config = dict(
    num_attention_heads=4,
    norm_place='pre',
    rope_theta=10000.0,
    qk_norm=False,
    tie_word_embeddings=True,
    lr_mult_down=1.5,
)
MLP neurons of a small language model. Each row is named by its layer, matrix (gate and up: input weights; down: output weights) and neuron, and shows model dimensions 304-431. Each number is 500 + 50 x the weight over its row's rms, rounded and kept within 0 to 999. Numbers have three digits each. A neuron's up and down rows have the sign that makes its largest values positive.
After each neuron's rows, "raises" lists the tokens whose logits its output raises most directly, leaving later layers aside.

L8.gate377:487510529531567446551550555619496522491512539503474531528461495618503461539378557516498499490527518441481428556374499549452465471594475513409538570540376539509435496510517473386553521493560483532516413497553429577489442455518487545469447429442484464491568643445484555501413436470649452505509478456433548538470472527453548432561582474538493543361536456473476492456444403521524521485487
L8.up377:539474483541542513574519508541578463481474535536485483492553522407448501483502481533479554460431461384466458437427513539426553595606468429471508500459552558438503423596523545563487506551571474602577487392510449512469460444555520519448521437514555516412486505551517536536472462482573441527531483496552613513529474488451535566505499506521383437413504534466426556507475407470515391552483
L8.down377:480427530606525488452548457484523500517493481457529551426423475595449528555408497530516444478461439497440439564406484517438428540555492546481485558483495508574484443498529532565421576460509493484451527406573523458499393392524560560543435379507429503390459512475536453503475509435535487465611540483516543442560486591513533552574483610425531461597475470417546553515569475545501390574563
raises: "his ", "her ", "His ", "their ", "Species "

L4.gate283:390465507541428589532493552503513601452486461505572556569539459491419549511539610513446494528513540530402414447391461538449549473555539490500476496623508491386447466494530514478591521486608503540484539548493491492510447581406509443472469473433573499473489464452391533495495548441512535384583520515519491567583480429476436475505454507550521464562489540507539417573508398525505522447435
L4.up283:546489480551479592426510503515480496515484379598517461623456485458503537508458575486442520581452567499462460476370468513495585534442576602461450578478472545489579504490485538527547491431561477461570551490495485466511435570535483528459465540444466539489523471465403548452591556419424537476492506486662574545559547513526463466564444472475527411426442554521435532469501605604467555528478
L4.down283:471524445545454455643440537541519490480574550410486510363509488446454431541455439523527448434476542423480442515489566577421501447533472562543498560490504487416497505502529489519488457549474508453521528566415511470504405521460552572468430407560597550421545510549525588540421584447526521444484520483478548501408525425440501540597545486467455541522459438470515497527477550466513502611519
raises: "her ", "them ", "themselves ", "the ", "his "

L6.gate85:489517463555523498512426505487478435550501521467424478492507480423503449534423542501541410507527482582517501516535543539451517465622471439466510471489511452498479500595554494474651565519580503514529454483473491545567568500487446488524584491502550459553525545557484556476453439613547441460442465401572536475484494493441506549442501477561484439486574525437515503574412527492557527489577
L6.up85:490476434421454531519454439436568484494386565522530449527499492487453562495472477443466522569445457611431479491469542553501450464529474424515536559427479506400457533561567390501624552502586440504532562507476527527558514534512486442413500523550359512522438484580587558514548449465464464467489458445516543541426495524475484559460599446494443484363510498430458461516478510515544472500475
L6.down85:580551443479610570486498452467518414519557466446457540516436468479589519526538470407499495447524510564449503511508502584582387469588511513415472534509454488609470536498525437428575557425609468465462511485493495522584428475445468498568511448373462462501403467511509505434542435504451431502523539493555437517487535506463496453465540486482389422376568465471501536568496471509495477559531
raises: "between ", "from ", "itself ", "themselves ", "himself "

L6.gate229:498457485451549456460569569454573480561508414488457473411530486625447425551468473450435471584520558498496484524542521534508574443494547549512457538507528481473361402571458453513544517526488534473461477469611552511481520514385494506478555470556545487452593499470547440441532509396574457420479446443525486504532549536463538403492471486443469603468451528487506535604490432439489559502427
L6.up229:528510574422536497470547573400567470506546523503518457449566442487443480515552532508526439504447565440477510536568475514487463468483400526475553494458540501480411467521526543530504579455477478394464525475479506510468490549447417629497558464471369455506518511367483494498531517472552471507482509529431468498496498530571447488433571551474526518478525418482556420608446432572597456513567
L6.down229:531507493509567536442487454570514454478457526398480500491471538535358550541511434510521487460411493529609571550450457467471451557536514515578465520435563406540535500537468530521445527500511556542492551475527494527460450547483513508480392530531456490514503432515570566460414497488511487489503566548453454543471521442501536454511491449517390422572509426476419542545571490515463490497420
raises: "He ", "They ", "It ", "She ", "This "

L8.gate345:512508551540463551514483466476458533552450591603401471493542463511494609574399509505515544486433529480427444544552467497551448463440541547374425470507523472484581495597513472502445609580536479440437471452489538496498434409518530540462428487456418477449475452441496543508432473475536451584524460529476514408450541496503490394513522531597562505481617472500502518552412489571429394486527
L8.up345:457458412503541475491536438498495552472551493544428523581418513558363566476517522604528503466451500494418434485503521496541443563489457558509490517519514444533456505502489529517432564596525434520464447576496492542413461466553565468467456462460508403425513544446553533493454513533545477560440527491435481396537471543537536479613550444562405506525613373485495478538543536486491474524548
L8.down345:507508507523493541436497450448441489450607462542383570541508421526389507519498505534513517546496533593574513598528524463548572479492548497533515419503535465565463511525483524562475570582501494541450553429441565565506509528432564527460461492501440539417537520438568464465429431360585556471504526587475556507507520456506397428527449448568553513524588431497497490452401438494421499413495
raises: "parents ", "grandparents ", "mother ", "parents", "child "

L8.gate851:586444546453481458499489455622538523470427495544439438542438539502522434506592409553432516555492504466426509473572401538541510587443571491491514479485513536486591558545476582532545531553506557537454485555434467503559424623532512532531501546556397478504479518524510600454520577647457452425438427410463477507537479450513547525462531460546567486485529541494512504527518476497556536499499
L8.up851:544529456472520566461464414506617480456441507508479497546572595443529544529489451530454494410552542465486516573477444499464431563484558451515530486478545519404546510559525539508488525552530564502479396600521518530511514544590405538537501496517512480534479565463542495438530512575516470530480517496527555467534560461486426457537452510499553525559451434503535477535461525527568617486517
L8.down851:438488527432462441533468516570514538560557520530527513524537590516508557514493466507495471515510473488480509528487423463479552490444400544455389479554510493531486454520530504456500507562567504531441458590345392482505423532539448521476453492597711503498569571424483552417569515504529417541573530588485588522460542500508589504409505515435464597542494444572511506583473539431470415558504
raises: "in ", "at ", "on ", "within ", "on"

L3.gate907:512512529388529530435402526554550446536453455459463521610463500553548506498418447489553563485404431473502416442636425524490470536508512568517493505548566448582404492556528562432558590477503338536519545422477492433530540646487557420501488478489497439429505477525616564523564443503502630467410455474486506397537473515590558603520470436490603516453561428460447529458399578536417541396502
L3.up907:460516466378506469530512449514493520568515440478473577573492478478535493432539477527494522417507496412368430496532526457472549487581451490490508520528549433440545481442532423536606550475509530473506508478465420530480528529568504566449493460580360475507538530511472495460511520440574585491516484492499470395500481494543558484511486489457428431465499505450509662521539544484464523549550
L3.down907:494491564497488521499486428521501458534583465432432492552421535547536546539492506479461451461444483546442443535588423641417512514515449538473535466490516477479504468580519566494603595422506553538480515479392415443557580503521483491381549455549385439529511572527482489455485490444556565535465491521462540511493416545516560477438415480433472445450460525628461558441417485449469539424482
raises: " ", "lif", "lan ", "tur", "rum"

L4.gate889:515525453472499499443541487457387612480455529465575474409532521462523441488546444452422535504422444511459558540498524412411494508466448584526454446437601569609525514496495531446563554558568535538507452564519555609536492476521564409477552502567441510535410522488523594515470429503538492502466543481496592503547443478492508588542494509491504503499522524442379481593486570532433583427479
L4.up889:472513551484504513461514473425487418350522592471566517497464566569425423426508388478448542488462544403486497435541598579482479511481534551494474454389512560531459444552611474564473424496503506504574478483553393438500480489489462511442460473497588496516537591514586530480569545533465419454566511548539541478443512485558599581488547522491515436500532551484602437495560517422460564545489
L4.down889:479487395541476567506616440449433484483455434491565472482500450489530562456568515437474521530398539477568551516491469493416511448473503531536441483423477501604430586533565444502521443485564530450501479574549516501450483513504422445470474496512484476457520504549550535452527508414559470492550547563483505433442474528467568604510563466482499464547469436487543518584456573479491611507494
raises: "States ", "States", "Kingdom", "Artists ", "Kingdom "

L10.gate925:443522498483472509522488480465488506453444497541409503458502503548383452440612501535509583580478504525478511509463528533550541509439438505482557530452506456608510476434479611417523516538515524464564457485588525519435521510544487369537618474399474615532458492408500544530384554439504566549472506427450517440485518464469532528511500524510583481424536496490469526480526524525589512526484
L10.up925:568544507527517493561554528478485524533562497501468539494495424487381577450546461454560492509531516537535528519516523481598598489485460478501474446489563452536535506520563493532499461530548461588469505500544519493419506520510470426509558551455488494488482452517431535436394551564510476467560440533486542476487464535550539534456429568511543438532443454562484501350522522441469540495534
L10.down925:518482478551456477512468453534542513568481508510534524389522596553477445521528568467528536574605409430518553486591506482474452545476524434520490481426563614463461565456518416558526521481445514529491455479453528501522463501477484463511404537442524489451414494516472553427438538477567547522432509459460454453435518508608428528528375566509516547511477422593502455514521549456542515454514
raises: "a ", "its ", "their ", "an ", "the "

L3.gate995:515470522510561578505535544555464481453411505499486556509496534501494431384566541513430522508490434507510540559490548515474530540557540650408527566514549448410514510466477533447490496521498599453504547492493451544487497518506455465492556488536464456420509465569572515616580491355513550537488473537540516540568543395501437558430465543499486488427567494500480503506481486596437470577416
L3.up995:426519505511549515509450547617461407471424551489389469486575530451493447496468456561614522468508471472551404564498506562469441507631421536450526551449456531448503540430472536532438525468429595455459499472548434566480543508430471434399487530530470441505516536536583513589554544457508477593501405553469485545467477549576523419427549419465470481525490471479542509517483450541512498572451
L3.down995:450455481545535517514451475496499473544483450415407510416569608548541532493510510482405382417399444464476453524519486490506501538642530413596525509506515446537450436447520405425360433458446607559575486574472508398549489521521496544540612453519442437516521531505504513558468481457497543593477572550388470501451467510522504476472518552550517490446504496583464479478471507578617523576518
raises: "place", "place ", "effect ", "own", "Rating "

L8.gate579:512477540491436418536422474514525507413558532610524518571541484533518483529457513513535599521566547511508446512449477503434476544535475473455488513554549516517493522496599435471501436474537475540485498491498477490499443502570557605426539451486492439449497512503503426447423499559607509539520568458461463538474446498526439499521480468491590508545574550455409473514520597495603538505566
L8.up579:556468420495374455496445500492453489520562462572499489474521555404589533500489602513493445488553549579447492520555410453468482558487475512548460497545494444434523535514450517499442527482550431499508604556606472618464555467540476519469491518514542442450413508524484462422435496505492486561546510527482437487460497470481475481499507475599440537509600531511455514474561465402491493506549
L8.down579:539450481405460490564523552496533443565544470521490400460481438592625527552451546463479566508468400491442529488527502440458576483475487447476493422480557533458584499544509461480609554464512452472523549517512448521583497509522568473501426448498530494533436566399469588489502655475478575491422512608421456539530449424429516515561466526651537392393513543615547474429498481476580484437529
raises: "a ", "an ", "another ", "a", "someone "

L8.gate614:520466496456532512560567523475488494585453381473431555400476426506520628505540460530444374448453476494535487533461501511560492449471488579476507487571482504479511526478505489506513546497525430529492488484419562464551561507531462483489482564504534537554457508525450558509576486538494474529508500511488506517479530540629439525402427490417550484464500551505463589536527466523532503536604
L8.up614:397581442471462449552518580594496468582482481557484521404480526647469490433523553477473500382456532554513487532489518506504449506461526538502459517465468546503467558426578465446517563437552568598543526441450433451524482546534535588528563464404565496539516468406490481555497423541573424543490473500394440495471538483482443490427485500439526430510491556522478555518533509519534552492656
L8.down614:531552518525483540470513504461538478572509473467445422394529454444429516468516561447531518599527595591430556431473526501381565426525514503450476387506392487463506479508492416404458471529488476520590563454488515449577411455537471483476515637537468554518559509535587496509547430549521398493416486564443379479480447448498549529486529468415542543497515487533452456553549443552490502484577
raises: "been ", "before ", "had ", "199", "January"

L5.gate35:521486447485489504542625418518510499431476402427406543445422511590463503432485572518507539439478454431451563449391457371453558505457527508496511536473484521555578501480386467408508494442402555516521567636517499565470509512509500531471466514452436410589538554483507493525407455482492428383442440551481490540586447509604488460415509547538453547536478412601559537487533557441559492543458
L5.up35:446484554505486485551532445538385544460595573503476510444483515520477433517537494580459560562520417438534526437466626453468553547532532434479511559471484545563522517539572423438518545468417541477530456531513482491486489462552402480490474456546577537540493541488500472496418476464473472396481535485496538457529477484527525484436443499540452575552505561545582511522551490499544508461530
L5.down35:496470519614489509566572514496399459489409582519531571511438506468528500504510586508494482467523517486458544509454446437495495509528441421497497594507485600510516516516562543460522500514482512485473592574436510531513431450469564553497523590492509460439518497585477518593502466453548499381528402429605469424555488430545569517512488479552451535507443591493577571524505519404498503527451
raises: "this ", "there", "this", "there ", "ñ"

L6.gate568:501515480542458574498537474496479476516506441498554452463595444569493607522426513449617487464564444493468431594492443566554498558519442507435486418451417567500402558473427512493615637523507399511454578521449444515519514512470479591474513583556526522445536537533391570542504517492504487620422468471546396517460502458498423563556504516468511476446512607475588528531430543577460477516526
L6.up568:487504504454546482433547451490533493540468511503602519349549493492493552485538562493448449548577487465453413495415588581537505523527488530405514524474485524469522444479517521493438545501486536548564479506473443499512474508479506483491494493560511557451515478508462541592480534631558555554474606440448458483500428445514469569502568527506539442491509506475486407422521588500583459504543
L6.down568:447438523574450581431510543428563527562555531517498495476512514539515500451464453486502539464604558430514446480486505468545546439395505512473432583554512458493551509442569483452419484467521478549486501494579639523447509574526460543487433533448609455512456420491437443481436479501519543512485502448547501522544457445540494417538516521521454568478540502544449505436520495407523449577390
raises: "200", "201", "198", "202", "199"

L3.gate878:471523443483529477560485450513466467543535453464496517425539550520543534398503513558496568512558461511588452444535557507536463562518483488419547520531530526481547495356527465510476492486480380426476522497482536533516572458584502525442490566441446512570468470426450506537458563471577517506489555501524441459514449545442404598562464488457451504465553504423474563544492528552494418596429
L3.up878:499503523466463446567506504510480506524459416536435494491535558468399501551523524515520426412560455602484477553516579509395439557506478524535509479548501544470521502475550469592434579480445441558554557470506564510538409531420549411437529553496369488478531435505578425534480500489458499401546559603532456456535536476502417567523502523455509454520554484490563525517640447490446496517454
L3.down878:579507385647428493516528472511435455543545536520536521445506463537589507488477451531595559511459448399505492395524657440465510520521508443416495506562505498583609455456461562531471538468428545546462489503446439500464435401467488418551450495483465584520534564478411484508512606404591533553524530514477499556403500433452471565586364521538515605521496599455459466498483511474462399538451
raises: "part ", "a ", "an ", "able ", "considered "

L10.gate640:479514397418581461565498457438481440503462439450483508465430487502490534423523378582463487586423504421519589479514482541554545544501488482490412398466540521518504487573459570493584487576489475507496496447481497508481516573480561425492497443511558480496420450512481531570579508495545499513606608537473415488452484510480552480445471518482519520626524461529555437512458536542505490516433
L10.up640:458502442484390436456552425482543572459465495437436471521512515487475474531491509445506469458555541584499591561519493466538493490396551537540581539468507593504637550499474502531471500465546503519470484473503525465550512523478397587472479453454471475505428449510504448437462458600363535507450527504569533535513441473496483512542561560490503489440502487508390473443440500566535527447474
L10.down640:504524496428591464579425530501468457555488446480586497527477537550508523447499466580580498571457467423491471506437513568447571514595506521482434424517519507514424497555435430497531499516460447514550510553534482523510497532516616407504491458535494476501484651531467505505557576481580479541589517518473420480414505537483524488480497467518513526602486476501501470485501534436562483466449
raises: "are ", "were ", "have ", "are", "include"

L8.gate872:522459564575546530455524511462474536394462554432496483484587509600392453549529468432451609543460481520541516511570564577484511485423531539452444439523463563485379526525404590513559527519459553498595518469450533481555510512589459468533429488510517556494465479482465544494575514434514543433511518565515442526569518505476378525472464458511485455472524491474498535525503518511524565578476
L8.up872:495422565571509495486469576471558493477472465485474501524590459515427493604456510399529565556451460557564490461550524442482509501484464577458480430484459616469486563499438540477554519544436589624518508555492527498471548508516543488580471497537486495594462476384442535529450425418471514444460482563462503529533488533413465545496433490521464443485493426530486490562522483537563526490417
L8.down872:490493532505469548466524569462552473546498577517426532460480568520500466502453537517512508453487580394501525410505541443464411514473501486422483571462561485500527534480537470450477520484574476480462539574434449439485499482472505530476505509430533458445478474519478596418433567539532550592503553546464478457434523549539495486477535487503496520504459506504431496436454485512492467489455
raises: "the ", "some ", "a ", "many ", "over "

L5.gate745:504555563491472553410529449511481394520512488480530580509517517577530513532516544549567430615559530467424567484523508564522573528496466529536498450545475506545510519503428432454417493490430553596423557488562520515423534524451413484459561482428523436498459566495535483552522416485535433446397399581452477516481547440438546538485527424466497505503506467545555454542456483566462541508451
L5.up745:538556509510590585484566579487410443457543477479560491536475509481462486505456473537532518535544566525510537568432402531459447517501569506543448451475528409453526525503532530567569582481477535492519504515528517525521557548465433531477526536431439449364436498440547451526487415395502522569478522510472477525482586494522475511550495625548442518552512478497490499482533459602455492564456
L5.down745:452491461438508467501496476569502523538503473509504567418515504505476484491496442495508582513476504529618486454474569545504465476613458530442450462548591499478491530481405531567535485461506562470423432542497470513559463423526484454495500574447416575451530496500533592533461486531481529454474472594507515514557505484474507482569501480492455511468480547426338558425544444545465543515465
raises: "===", "==", "After ", "== ", "=== "

L6.gate991:491381523423529450514557587399473524510452542591542502538537538531531515473494513522465425561493359550470450472512494530444521500476500515543549403449537566551423484460477511519470480488503426544543457496460578518542415463588543511554444474469550474471480435508492596459441400571593456481534533529373451436620473514534514510484437420518420494565521588512525462465471508497465480454591
L6.up991:552481489506512515485507497498485485638462476562504545419481573452454542598485488571543391489405446555488519519486511405535501564458474419562481498484540517643438471418552464484553553394576456488498512459486554536488427533481547449423409461533565527558495497467499539533445513538617456510434528502428549523450453488529495460405520545430498475449410527521493468473485567607476543480554
L6.down991:561448491538572446565522547396466518532476492514462479520507491482524567520520508541441444475435459470507504505497424636442486479498444478478554443465618608482499422568514390557481456441465492510588571469479508508566476481559597445516497564401466498476447509495485551527456474518493430542410502523450497491533575496460477544584400460524432491436502499505436488531476516544572461425536
raises: "been ", "no ", "yet ", "had ", "known "

L5.gate957:510446471468565424550500475591542532505588485431548487473429503543466514544540492491445452524425543363544585461596484551529458442507535546600501457499446428509492434542462479431446491474576485531430529518507455368478493568484475439431449443513507435441500517511523499479495544442478540483398499517521489443440422473462539548483541503549522410515541463530395540530520429476480562513531
L5.up957:573479531533496441576539537555494452572420522443514491540411557468475447438495499450491477444481463522541612452556448491527427416364425575402583547548506503518527367428451543543504509531533530523562490447605545404490513458463459499513466518499504427618561419486553497449557558485440485485471573501491476507484552450439519439446454570559447420478502468463514535501457441478429357559502
L5.down957:501454440492460456507510576556450410501516530488456451464420522473491515534406506467551406454457524532529474483461445571459521465431465538522565534555490505542492471462504449512453495505506445570490487443521550430560450522509444540452521453473528416470590471495608605481534502477475505426527580533504540517460478522493554444433589526455455482576526422555395592474519461508460459472514
raises: "He ", "She ", "They ", "It ", "There "

L4.gate260:468556529491412463564593543509580524480480542546464599505504480427540582471516560556525521503415497572467524555418439492480494564539382496464474436462474496485517455509540492557462495513560538536512554533473458513449449497483518524398479501484384581593444499493437552500525550486458461560439547442515509512488470509499474553636425465559561374457580483556542360524573459448550497484486
L4.up260:520559485484465564523573562536513389553521512538428446520523688420472516501486444412533596466498519501469464501492480417464521500487508610482500531473409376499534478526539538573490535419477492520408530476549458499512506444642577567525488584401442547544504563492572513500547518510494480466522523431601511455462484533532480550488432515482463451458572451517465448504415551561567448497542
L4.down260:448530487496458431522486553556514502519622505548471490492577552497505565531443489450529547524533544436530429568520493499404463471501470579538447547419466456516483534550558597585524539484451500448557591520471490525482463471596513507520481492379515535529424489451448502493643582629500536462508551467523425514482545467530481503472448470505455549561414382482473565485467590475536436472499
raises: "himself ", "themselves ", "as ", "them ", "itself "

L10.gate215:563487466431547467443540582464540495434481476505493519504435506542354471487461540475514545518539547508535544498459466485462485539480425469507587484430475470415487422606570593483600553474609503384524507554428431483535577565504416498485544534482438407558535450494397417470505464538479475505552440536562497516511514578506435444551507504525428493455456558457455465495546497534565603515596
L10.up215:424513509470471496503537509424501538514503541437449502438443526600487522446511452593415478520485417539382401492476587473510506553487546471515469513452534521513453574527562535593532461405428506398620469474454501514461567556581304494469592472492471487542488509568493477520484552490470503494434543525517444568428556546522463529460482580520465486524505561498514469558504539489559534476504
L10.down215:550423454558577435463482478475462531430546513492428489539435426516538522492455462484493499511418463474459455544426480518506466413539552537503487486418552492439543447571492504541604425447532469504525552457547536482531484473468553542507525502535562484548452516467548468408443527442467538460405480511538504546484603406558481559489457511538477469467433551507494468499529506527455461482489
raises: "first ", "second ", "third ", "fourth ", "fifth "

L5.gate429:575529563485408528430483431522463599529518468512497486442407579529405525488488516608523444527512516468458584455607480529548515572415514625590532562443484589505490407468543554502503541515498487459528473512499447472555490501436490515541487504474540512472428461474588544469409575553467506476522483555467455539479437531426490511398427492407568421557512437611543546434475421466526474536464
L5.up429:508502433496480549561505519532427541510472468514555483531432504549403406410498563463543390497527494451544541446528373485552528538551482534511491599455511554519442478567523498495497569500465456558516535498542406501500592467564481546457472481473561546505507513453556555431432509507484475484541437607523502462501593555391526564502497464471536428617539472468593548530480413498524530528473
L5.down429:521503515411489524566539528491462531493497375497485579490553541542472504603507533465518523502454511553524473534511474564588508575471510483590504554385482433598498513488603525528468498532513498467506479465487438495489496539498523622488470517405504450344533511479523491509451536453518560473519508606464450482519667512404506556493504424443536506547487436404430536421446481523613502402534
raises: "In ", "A ", "This ", "View ", "During "

L10.gate626:478508623498426502509400529530479500524547405435499513480579535494466515436483408511505598488463508450540469583494422507583492574483558482498556379452512426430552584429477463510478516463494451462487556462452559496513383486444447457504513559516614436452514456537482524556505479484533535526416583531593507536491447431514514477490534552454472436534444525507456624552454578520523502610557
L10.up626:460556480367484456472526582563504452454461472519426555530481544445582564474532437507511589514527494529486510578544591520525496515481506503495462421483505592523514551427458464445548462446506565571536506542468494586520513447545492495463529568521518485519507503457472426367417473455542562572450528506567581565606537491481573475440556586456534473412489424528432486551371522482443519606578
L10.down626:413586566433640561559501481523415409560455478510506429451502487524495519543545527575447538580500545406521547440465539566540539565547515584495538395433500502555487558506473513473491425582480531513539522413537509488484514460433553528551542528514526637554430614573450515489449466518523449455461532549521469388404440513448490494455475485430563552527417568552490479533449505497540447482509
raises: "were ", "are ", "have ", "are", ")==="

L8.gate263:528449413489433496532426428494534501509551503464467606372501422516387604477550556535478538537517510521421516521555503502483514535487403518552512500475485496507447493564480447520515551472394551506502494463422471442556457503426475515541559505481432430510458514454494556505508618484561576526483461549511535462520599449484499495395537508488526482464565423439494439620593469497472517540621
L8.up263:440487452560497477503438374576507572509432495484477558443559415482491447463442508378499533510417461616534535527455478406546459446446477491441486500525584518461446472492516535438453462511507467566477472453497541448462467502468548582580499499511415402501429571468529570479559521477498488498547415561528531397504532536556491525551487509425545423480526510329465505517542455519428378433599
L8.down263:476425453471542496533473479543491445566458426480479564435481496483527511505500554402643497530514520459515439516454468473455500485489477609481414497566424480437549532388565465470545490501456426494482529518513555452575517486361463527531432467521448471579547505466440481530513539487450466547451432487605554605501532542474524548530529578406600509524549499435517515562465539427523439557569
raises: "itself ", "themselves ", "its ", "our ", "herself "

L8.gate753:439476493558531468550396414477475570673547528561485489524490491526549501447519492452426537549487563513490447515632514441436488525599569541524468544527510548448619566494511520493423506443406503493533463506427500442564495590532560537494382582458573503578436496481562494542467534441496512553501464532570442533488578509513435528533430533580412460514500485516546464521599491481452539460460
L8.up753:454628473586574535454493587531530586500451464472486472426515436410523557474486527550530583504545472451517525520512484429551548575576525494401512542543604568458506603418542460532475532491551484459565586547495473405497569574458544545450474457528480517459508509541554554456486560481463500522455486463490419426501535588409490480553484446497550533574476546485555454515404477533454577478490
L8.down753:547490449487434476499492452525579499490621511476503469456471466488390554504405448509446544392495406442552479519504480474434532560435475442523513493431606551560531427497575555453519481453535536509486498533522541510484408478582483428588477527524486513444453511515515545507510500494550419540417538566414553482463529505491509602524457491567548586492562497534465528514497481388557375534505
raises: "no ", "a ", "an ", "enough ", "too "

L8.gate0:529486422521561474511491464489551530464492515447521514540506448479492478562579589506459468530411534603462499516501476447509472536507406423518485470456547561538487529439530429474530512430489493473471512588497573508506521523544543434525565542439567503595449586519437441503465595395447512523615489479493592518494494504428422506527397536481607477507497533494559435530526448471462630572484
L8.up0:452541450481474548413541467434567536524479447557468519543531501539464507424426537554443575493477577548520542480484468457535538500380453469423578448523518361485492462468475464501513363428495514479443625522504579437449549547521530500502520479483507482461492550554456475497475651442510574481541507499508587521530565449577477525524451593433456488413486521429378485524493461539517579436499
L8.down0:490458455578515436434488412498538477518530536466567539520481549575532564481487473481489531491506538516466461487409491472535507494430538410481493578497553484476494468523498497477546503427407452464508537499513503526534529490438457521458576579459414509489381525471469564532597602540603485451424490552511528494406525478570516532574506501432510560524543489524475455450493442518551513496430
raises: "the ", "its ", "names", "ARIA", "details"

L8.gate652:514412501533546411582409472589498521494482474458499514537482418409469384504496461548510512579554431523464488539422532551514458527542462482549610515470546537467423531536454486418394509458471556478455478491571613543482456515579517488477493438487480480556378443477477485493458499455466445485357541480482446497575459543505435539460407549506497562535452421592461529500442559524432498538477
L8.up652:457467462556475497549511506426482493457414530491471412487553493591524490565415466514524502580568588538435510541445521475469488469499503499546546449486465576550474507489399514613471467507454516481542548517488495491449573547477529480567466442494488497525532544505514498502438483370458507527460497521553507440530493585580482449443456451590600512536541525492492522432453491494543473514381
L8.down652:526430520512467446605412518543518563514488561562498577516446584492499551517488540543501435521554482468544513363423429479499384463452513541478478491524530461476506535499510539483488601489540608524440496532502566553476472566478598575571533474468552537545508520555397469515482482414507531424471550397541468499484538526557518481500455499436508440483471457570535552469477557472444488527381
raises: "this ", "this", "him", "that", "them"

L10.gate83:494545506532473566453445493611509498422429531461509560528476492543512535455543545487413486492484446480502515543563536452536443524552535398571479549529527535519447430475492557456520496546576492537505521491532530514588475518566576655434513494558473559532488426469553469571601486464447572434427546597532486522418496500459551436463414470612401444475505573492533524522419445454525491481466
L10.up83:536557483585474565461491555613471535455512530419436498475576533459488582433422461464404510566505422477468447500448512470578483484452532444492407493484584524523436540480501591514483520521545471444534490502493476413551461463494506510490545487472467358529368571494476478426503476419451474508360411527468479413525537451479510517501481545607515493424466375525490548521445504470558472430464
L10.down83:437573444510539480437415558502506542447535446570514492477542506460488562514581440498428399495582414522550469549470544529597429561538626588593500419531476561469501503616442511425551530499518452423510487529463472475443451456502444475543472371480625457550505514426547446387517553466534514543513485536432449500482587494515505616544487502517470413554464516593549453490473602421519501458523
raises: "first ", "second ", "world", "last ", "first"

L4.gate610:483519606495554536392487523540587446504483469553547454410442519510511594605595510555480525573504473541391588522564507564464536511458457509502477494455459452455502497456462572558553485486450603570452540493501539448521510532447436493481460521406433589478496462486665565494494530512427544471419461538531521598475479416446454452478471402540518465557560473527492574527431412539556539482486
L4.up610:449526554545528422425517554605558467493462414434540507410502473481488526575399433509452514517533494540527592406565469471484513537484444437501453543555510479479504436539520534490512496513402575567440597482535529455568541493469479508478439524471429546473496495490602581445500539514462585456496574469505452553507490406481464426494543442519552514517531498536503550499523408586511557479382
L4.down610:490475527507529465465514522506507510405476503480526486452502548462466434554432474461477503512453554498565497434494498500580461485552480440515544524573525510470505435490503523498520475513551472457461502504540525499500398532474508534558479549456446526453553460506473513492476510504495479509537520466497502455473510531507523442492522468489503467548545455450454483522478534540495526535451
raises: "The ", "In ", "This ", "He ", "On "

L8.gate126:477510495545432464510528475526450593501508484535573469495494595559496446511512486513539480356517551509418425479352468524421486554490469556503569456479455550593495486563481542513433499499501457485467539498562468490472484472492601491486424452428446539549497532562545406622415480513503510418453497427459528459434589486421452557510569511482506460477478443590473520626481423488552573490484
L8.up126:560534481467562500456555591435448459444512511549514512474460513516408426522578578444463525412520491484476427594494451487475434528459554532485492488414601473463475485490547526498510509455417420468440430540501580486470448496528565434490404517457447491504485544462566414464450515584589496557511485486493458516514594443386464491475470528520438493537511425515411495474551391437450498537527
L8.down126:507474484431481539445555544432523561522478589566533516450393595550450547489529464566465487409499482511456407568458480517408448496422489473483512546510505380616520417422499463449521433444543482528573485481422640586429499569491568457439500538554472445490473510594524524483435519488516484453599512418502490430542603513485483497497432464431441402492524523462458482465657552522437550514471
raises: "terms ", "condition ", "orders ", "orders", "help "

L10.gate154:511551431508508473503489549441462515486454533491468490596457437463494416489581448436519480538593559531433501631464559536510493536474468548493444453597496440520530610454469563491487558496492488449441624490536535516435535585494460572473470480491382500538500530548454511466458538458485517607493505485522515500497503454462410545536445640430495468458451538457557563446452439535518469542477
L10.up154:580573539436507486577533443490530542465439411492519480468384508532498424540458490445539478592523457493521468525469526474507480491487477513589509450478496451509476446445542562520536516451508473577432491432557506550478444484475530489504530527459461481416487491421487477459393581466525536501492461508468429495445480371398393618534531531539609481498468495470443597423543489460542437547478
L10.down154:436419532509511516623470509477488418452520480549445512469490507458536474492544532491555542539462448482537465437464565398428465540460562446527497561513588530588601467439468510543510542536442464525447496515531446548408542482513549486585525500472537492444344525442453499493503572437449543545531399523523439473398410516417520556594377633554508554500539452531506486489516572445516439462464
raises: "one ", "the ", "follows", "among ", "a "